From a checkpoint of a small transformer trained on Wikipedia.
Size: 16 layers, width 384, 31.2M parameters.
Architecture: LayerNorm before each block, learned positions, tied embeddings.
Training: a variant of Muon for these matrices, 9540 steps.
MLP neurons of a small language model. Each row is named by its layer, matrix (down: output weights) and neuron, and shows model dimensions 0-127. Each number is 500 + 50 x the weight over its row's rms, rounded and kept within 0 to 999. Numbers have three digits each. A neuron's up and down rows have the sign that makes its largest values positive.
A block is one neuron, or neurons of one layer that tend to fire together. After each block is what it responds to, as a language model described it from the Wikipedia text at the highest values.

L6.down929:593488563551543539611447448474485526464469417553531504465516499503596595500539432533391586596590447600416536447468576561461517539538445555513536462494587412482447465517372478452491488505460469452406518429448521492548449439580503474571522494472468489496481393427435475536454531547485522540552534540413479506540569548564445481449493558581507468471510426500514479452469499413508418438560
Word-initial or mid-word pieces that leave the word unfinished and predictable, such as pol in polyhedra, tre in treasure, re in reverends.

L3.down9:605510520475512559456478422569447529529448492452409441571496484544506520455505566522483472561595484505479522503451555516498488407505501497522444532554466509431452467407433519512593429472496503580538522507594471505494475476556507488580466462597513560462426446463506548523384513487477414487421534500509349467445530557437598454431479514492473528489485518433491459437491572422500562476460
L3.down215:552398490431484468453477504489478558549457579428513475499472462497576575451513521497436497394544404462567555615534548573413514503588500531599473546452549480510497444485486517527529526537427498554510436436543426508493538560514560457578452479526554423526563484469593426425443489473449463609457460410517528448514470453532460489505523453470390469464466463502486544468494526440483485540514
L3.down264:550526578501551507509545473460611535543506568470498409483543447438491482551555490455474459495591547522553473460509510558429501445592474464463541472381584479525508545477504439566512480418457442511472509529480568569460500516494523415511561525516580455552551483465509521509536487452453514523454433530415560548507419487431529466406464466460485505563507494570485566578459516509461484455568
L3.down324:505492447505486427491483435541534521523593413463446548533527549506494480553502516556463564452412458604539470443487447471521483463441578492542475507490516468602453515466438479512589494500581483466554517384537536571520488583455548514453500482479596519561612468502521535499599542534401507467553426405426568517501532461534560490530488548498505491518434542467580463514514428498561514497489
L3.down489:498447471486519462450555479507521535515406543483533403463545485401478429533459514461464520494468477551566496554512495506434497546569469570495429477426507530554473419494429524570457508440477512519575499549508511477486509548572505383484392483477525444515511389442509495396559506518523483525539452512460495513622500595515496497501530446479512436590535503473514457481592457429491412520542
L3.down506:375415496491498526402498450495477504577467523567556533561604493513536498492480567514480547453471543467471545493522550502470455517564540485465519508439613414457474463537394521548491488461478480457513479499429543559484538511501632370538490498477529574446472523540441484519490431582527521476612529592574462481410583539479521422557515467531594569509429510447516506519539532438459546530533
L3.down772:501407446494477553507531407520541456488413326587489453490502487535459451445468508506489507535570459523433496496403448479522485465482464528552511402518517517566511462417561473537522519504474537467552448588483532510486534503451427537491558517464529567531543484497566535457526513607416478404499501464458567447486511529605460524433523475485434492523522472559566556528494537497479557471488
L3.down868:469478485506493500531386427487482581577525527512560475541515482460489526521501500484440488492543562501408495466504436575619518472628522563464471438513424436554524531534521454567474531600500477505419518601488531540496467521518551483533530514505574505543519482564485469569542608520524478515458527508552371506446550511534494423453495485509554475576492480471538461466475410506489487529489
Opening pieces of words split into several tokens, mostly "co" (co-ordinated, cooperation, coating), also inter, sub, rec, per, and table-header words.

L3.down74:553582541519542536488537546462556499539494501570570496668483496489507495523612532432515481451533450488546489485470589469500515538583554429531521394551541554494508472569392494483529449477455390608491482395580581533566468533593519456483475603460485452539462483453418558513452600481582595496568462455453562461548490453527435579562555406493482536483423547470480446462557491394424529536525
L3.down77:505526541484478423437445493581481463535478463508508511486474478472524532502578524444598465454566593497534510537550508462579571543469537409457506487565535550498503606520482467502589469494500436474474480523465465569439478466520498512525601591521493590477509521398451532560499470460500623495524570531464499559492574597451500462553547456523420469502535565444565531529513491586533498482439
L3.down428:470424521540412544528478509495426519537481405539576452551495527419454589590415478424475569517502445519487496441491498590457442484622501543518473501562538458448583432528424469449433529487500575523578385428421519549536381468559517480512564516507517551631501438501547514463556546490525506510536422458440467475502505510470498498448580542480437517480468481512523499588551494513541542457499
L3.down524:415528399355463543588458505529429547601502588536425504622530491500502499495372526419478412516486581513516506474570489443459412522520471498491566558371483427592482521474478522525492460455506503509530508450502476553388429469535464393454465580521472472515471509512533528489461570560502505592473457490524574407528489605455557483563491519492469529508513460408467573551412509579539514437518
L3.down567:430499354479502514400454493440488561489437545518580515425489519432621404502455513443475617419527532519461495434595462558458481605512460503505528620438559528590460533513456478551530407399515613531473481437502518492507432547480489513455505492444566454491467464455521580474445581502445476538492528417511442500505474609579425449486480475420476552515535517428462470459553468601377459501507
L3.down584:453582492546480454544551482454445454551559473624515551473483495499530523459509492453489470509420451587528442416465478469419483508419483378562497429438422464485501491494513603505473478515511463562570496530421472538591516629594614416541455530541474444506509524496523588382480508505502470517585475429478566492535485409434461515534550451468593491457489443568522393454549533493565506521443
L3.down678:520494443575488581437437547519452512469499463486525514522538437452423579530570547418504398501556484532545497443495462498549560455497443527506532472490458615469587523538464424506467436557518420498541478576584515512557473484454472390432505464506461554462562542556505551432535517460393553492527513453421537515499371456542551521475497511576480481409527522523554491567580564386524433542447
L3.down689:535483440412500551436519426460418533600499502376495498545522518506605532479534456532461498392604526574536437487439450471508484546565433400446462447468499504455452455529497479496548440485475513597632419515467504397457520554511530519489533456557612542547434485440517611537525480518479466405531514487470498522516454468579520512423450529440424530420466437460501482513431453443547521526478
Mostly "not" (also the start of notable), object pronouns like him and them, and first pieces of split words such as en-joyed or us-age.

L3.down112:624546547494508537496510563522468511455504500562436562492518438477504421595473531537580545551486449603525469519473440517529458451583581562577500464469501528432440486481572485483515473578461506518498538536460503383528434550563479489423394559572506584519575574511494361478434518456443530470480435566398590452511367524422438481479411459621454476429520573531522501518466509497492550513539
L3.down179:541530511466522525445578456539553506399494383475446421566477537500551456545575552495592541464532491566508500411481446382524603509467621437497561368540564483457521470484438507448533554467538581436582535503566527527466459555453504488514586497437506440530398554570610485555383453499547510449525547489574552580517494625576449467514439575544469490550439520458464503541578420503458522406503
L3.down271:530441471464547431441476550525520514507531489426540480473530498489477572513552449503426430447499529492520635511423443493537477549572393492508479426479562396473513481460458526510532501610634462428467457532448595444536521565509496552556498515478525531543534441497390461463506439441550562479548483529503478453494418531470406537490577637449516439530507554509487542547651483610483467537439
L3.down323:569490550368475560503548502560570560439434547510534571392515402487571463575542532583560534486379542438520474532475432414473546516499454484554457534458490569485449430569527517476512444544512503502574486474499501547425609510498404439438468500562572430576490504578505466438499533514627502497459504555394499594495475477562471523479478630487445508594490589426486535571509528512427491423519
L3.down595:527568439530555423494464430516414440460463475431530581542630602481481497448439418448499502523465416453460469500508529516506648471549522506433538481513473519442546564430493487404461536529522469489495525489518422567456544413441451550456613476463532481584456500526444492512498520581502548565438468470603545479571455537543410553514525379397538484554482581501452479482530456515464458523495
L3.down822:487502508457497572455573473598525452491583470548604509590479534510425426561499566605540520443514454580497516345556455408400501563444470482462550508530447510553478392526464599477539504508499596498567484411481565555497506387450498469418512485525520539530448468497522478572505455518535478465550632516486467446583543419454366532508548517587503481506501552449511555466568467471449481447551
L3.down909:551561472469407499438473551591446550539499462498490500481454435489488483504507464415551478492503438471496566457482469475469514453664482507517473509528554553449514483463500496529454599522462469386502534445553462569573429506552443544471485524494365430441592627481437545514388564615565414501514559526506528553441440551491523473539512486472419508545463581480467497490568507474532516544482
L3.down969:540456508561523653542570412555545511439504556521512566533460529531568461475581483418576520447387577504561431567478574426503494539478509476526493462591509575450570356463497488442560466572611539595492532467540474513494531489537517542500471532402534478556538461529413477547472475500430550479414541539537436438465527573456488455486467501490420467424524466533535545561529482481475602516458
Common nouns or the first piece of a longer word right after "the" or an adjective in encyclopedic prose, e.g. site, case, ident(ified), cover(ing).

L6.down992:447512420525436467520442453440465523482450415503503481570505537485560572460474579507423496500435487496506460532498585475549464551484393500572559487510537599432496463391471493392481570524563528498484497602394539490541534501449469457408542583425638338481550439508536433481524552431481457526501493499513492427623513494565537503493513493482529414558485482461462458485547428550489549453507
Common nouns right after the, his or of, often the first piece of a longer word: work(force), land(scape), Act(ress), environment, Committee.

L3.down87:569453516540474457456517443476509451545560452518430503475471527487559494468515446447461451519467496452525492547497400470427536489527501497534464479549508493508519523471568435495480572652479612458437634570486564510460431523589430469506522446536465426370510505484365543419493558502450450430482622488430562522479564473514546519471456492502512445526503546474548497476471473468547514461660
L3.down182:514444501536547483525585499502416505493559545534388402445444522509594490530527427535507579555512402454383477409429548514455449509500538467445493539440502424499551573496493501553417418419425480635492421426503518477548488461464573474465553499567419486508489456489454499500424420507566476485538550548528517428485458512475539459508462518514506479356506479483493512530389460509579625496527
L3.down287:416498444469535541518539421487638527500445529547477422483452494553471565565528525502601457514513505531434477493507461502538445466470437432532462526417515423484433520436510403511496582593564486556599442546535474479511415400498447471518458485486446473565608452519429451436483528481483431418483534512445539522568579534433483473553519499494541506459467513519454594441501531474527433560500
L3.down406:520477420614448556469552448495608509519478485560488542486547530505534413478590451519470516492415507505391566508488402456415470475481497525445479420440533477563598499484503410461499514542488491513499484479497486491552539463505517496418534535466460452552480421557507574505468453395399474444467493432500511547640524486514500450492485517455530556491481458417567549439559443499527446540535
L3.down431:529505443579506540487546516532480465522565412408571518503441543510574499554447612500455495567479532481497418597517556524517451547537518488434445437461513562464428530538479481468536601473500509542556556561499395482484488549493518443501466407472520489532583452539550489657596506433572403521419576470478450422540509461506521485557482476593504395451542492488516567517564575487504417507462
L3.down622:517465459465511437517555452474508549423612462504409417458621448524530577497464530488474464517533507519487437465585447565469532593545459504436490481439536491472538440481523508491522528567544417551496425478403527447539414496452457552616479496457533418504457437556494495553509494492418534520432529431534548477504471528474518522468586558558499480450569550520452456467600467552537518416461
L3.down708:483363493506498461584508436497480489540570476458425479463481444570537570565512546458522540504569493470488484498475562498530519527484503499606405405406520592552442521535499401551491482630546458457477537496652457456501601471522449540517435588485483443553412484438460585476537507476495463590407529536457438475469446553512447468557537472507495569447521435505359460475483555533492453522595
L3.down1005:612612515487460510514487536529483439495371448564628520522422471388458536425515498511454527546500419504436490400521498458448528474525504440537463527485412452478488415422582534508517516565487435389624515502473562468489483486522521516456487458546480546489416438623425482516477557587507390471529496554500573464521481499478460485531472521501543586474518475542451522482578510561441371566452
Nouns heading statistics or results, in sports records, election tables and infoboxes, such as average, total, election, record, votes.

L3.down85:491516554478563557529513416425520454549542467491500415502486499485528577464518463571413419516516456569442404436531535623463439562456608464477486482439475575549552481508500418417579479500454465615492490522565570476473526522466484517549516514501560476514472436507586527497526510532498448529557463501492579489459520523530478425559429476440480446491502507441505508404526488481504410465461
L3.down154:598471457532501504453493499424503532494562444444438485519402483480551451449471503455525491511482434557490574413541512473574537503548541534509462465575501507518517486471546502455556490548451454481520552609544523547506549448526550537486440566569538497516472495463501508400508534527657500383472507396521475460521555553496428609450449474442450572427512419453524505535516466554513528511458
L3.down434:506465469464505468398475500493525429474522443509444496596492479507468552535555459410467422511500483499450585512511451538601512462628541454463550584549511472509355517532516517533524466511489503537472478570436519501541537503566549551552470528498470485464566406583507476528565571468521449452544495484457534575558512461569467514496562551495410470519390554456510470488471489485512541582501
L3.down594:496560521527484434517436471466540495432446440537506469525460495440473493564458484519544508428559573493470521548465552484531541550495522552613443412600473547533548418449511573470498562552553486495449449570519550435452558421542567508461537550480509527558443449521509438501426549468483530514496463526464469499529541503555523565512518499446498514504530471555553430552530512493543475456498
L3.down744:483442554590525395500598432477438568460509504543455539499558463547505546445467517538495533549566568436438458552594470533534572428441403454545470475438523492518463524486418489560513566475512483448521560523525497463494539461428520558474609570475458431435481423513424523549492503485483494441504508521522481497546483439634495477537456442509536478520474402466471527451441528530553542494489
L3.down752:494523543513461506436497526415413450481528446485483448471407470450487438541503560496562519503536550466405454559501508562537406428577564604494513506443534511533420550381513502456527517548458552411482533503508444599453540547460481438442531591476499491634544446497470523531549487482446478450490569458437539528588557412445422521428478406490468514534527555604577502495486572540402511473528
L3.down855:442596497646508421510591474518437498542572498462599491459430451505482511424426413516494503585543440527545624418495460503468507446542497506569512509483513538444437583542615600482490498419527550564418512448526503502459516505516503546550416496436533496480534522520503484448511562623470552555534501501500431441448588516484457493540471487487416522560419425473513537444466509492502487466352
L3.down916:523418386532535455417510450573555571479528524538542539556501486411554580449509454543473494494451529550542499509500405450445558423438610497549361414467469467511518484487546444484471550530490473564591559590495476557479552463441468517610558426451476572424435553490539556397460453517504621516469524515545504541482672578561476421539486439459456391451523444521551460472567576555535441462398
Common nouns and adjectives, often after "the" or "a", whose sense or word ending is still open, such as general, capital, success(ion), present, traditional, King(ston).

L11.down367:562467485516438504496411441467481537458509500443497511521388425420545484566448555575516467407560504516428485486498451472468499568475517381546523589541522549481474535509530521472571449426392463639467504469584450525568442503499476477480581530452421441437602547469538546486456581433495541519601488551473494567430487509583427484572525528510479588405559556593539528559553560398445607469554
L11.down381:522535568637540511446481468564611460484530432578486542537512421504518517536513532520493534511495546440583520495447537472490530553568450539515458493473469610463481388495405560464563512520580469575496456502498560606478526437579597540514457580541492634493527512417525548444386467465496553512568523498539632487503535437562471507598549415463505508514602536555503510553467466501476488436401
L11.down534:532497579562513462522505546418513449599494483568517493571495547484543514473393567471470480475535424440480511505497498535509499475507545551563552477587411570500533518541548530515579493532554502536488516537432430436443560569459562484488410370414455465536481467596450519524439500553484511522525421603519501473531445515463455503539495438495465446445539570559534547493479537574492575559568
L11.down631:554475568558544384512456492488504536441481572592508540529488439494551397512521486532561541506460436517540589477478476574507463472513610510494510410532485519477389379541516451417588444401546460459487449544521404405494576351470522612518544534528483429536420493436468491536540542480513549487511553536503480496543487446480535525511609470554533586562424549516543490601472509490484471551458
L11.down682:527515570529434480556533513395531546480495488568465473558473589468450494474572538395557487603456542501469477443571469383422475524574548577498447489499463513537546503566537518497672465536484537639406467447571427491564486496445475497420521565533555451550502483493471586500528486499400491521582439525499567495521547504481507612498490432525497528468488477418484675476442442506463525576547
L11.down719:564430545509430486593478534550484549522458543388525411479572474506499446463526573492497468447541474502548541475548512527494553524504498532479395456470359606519523502488519503533519491493502463484515426523491511529455490497472520484382561432455454443478528531495511496484468489473461497470461568581529483606593437468489595568502623472511489478455462581503388456566573493511496549444526
L11.down783:499579509608536474537443525534508555539436461466502515547524549517522551587425493477511471512542520559488479473449440450583507495557432566482508523405521521439424487498592518336524549604456469446411415513503502500523490446466465502558413554526552491536493474498502487593567564464454504575487503548515521636539496474476448546512595436501517488468509513488456537621531439469457526531531
L11.down904:436544526524478474511466529471491514507437522480492456498560476560459555536484501529617581591454459438597506562516510566530536572577409518414480505490494531528427403452602468529487500453483542428562523426507502482498506371531506507576511484488495551448586533553475433442563467479491551538493531477399500529504570455412558533427489463456490559408512495560523512602522527458520461522535
First piece of a split verb right after its subject or a comma, mostly reporting verbs like indic(ates), sugg(est), arg(ue), plus found, not.

L6.down983:468453502568477450494461542510483458520495547451463472439398522441475527443542520453606522495539466436476451387463562570481554494560489490523448487497478421486609479542544481478554426475522532421525484445587421456501507476584459436469495484475487516527480553460567502513505559538488494574431539531589577471393528494432544608519444588441442566422518443460501498485461542520511491539452
First token of a new table row or paragraph, strongest on election-table row labels like Turnout, Total votes, and paragraph-initial The.

L6.down734:464497418414498464497487582469529486498427498509522575597510475481608489536497519494599449490525441451531440526477604508475487572515576484504532538554475440521485535542526550456504549525516474484450518526449485493572509487537367520485465530456433586483469456558509516428497568502547508419576507458419532561515518509506502456490542524524452472411449538514454482479513413513483497480398
Fires on the head noun (or its first piece) closing a noun phrase after a possessive or descriptive modifier, e.g. his son, presidential candidate, Scottish footballer.

L6.down578:481454598534454454509568481536531480517514440485485520483562584451499484445501577530432335445583455523519486489554501461417532565523502452541531430442601404500477452572475508478488578393449515518513517486484438543446484531538523545447430517418493543539507492470539459532543561574514490584546446425478516430432481558520466490517432557566443584392563526541553495538497393569429550556446
The first token of a main verb or predicate right after a subject or auxiliary, such as under(went), not, res(igned), remained, plus blank table cells.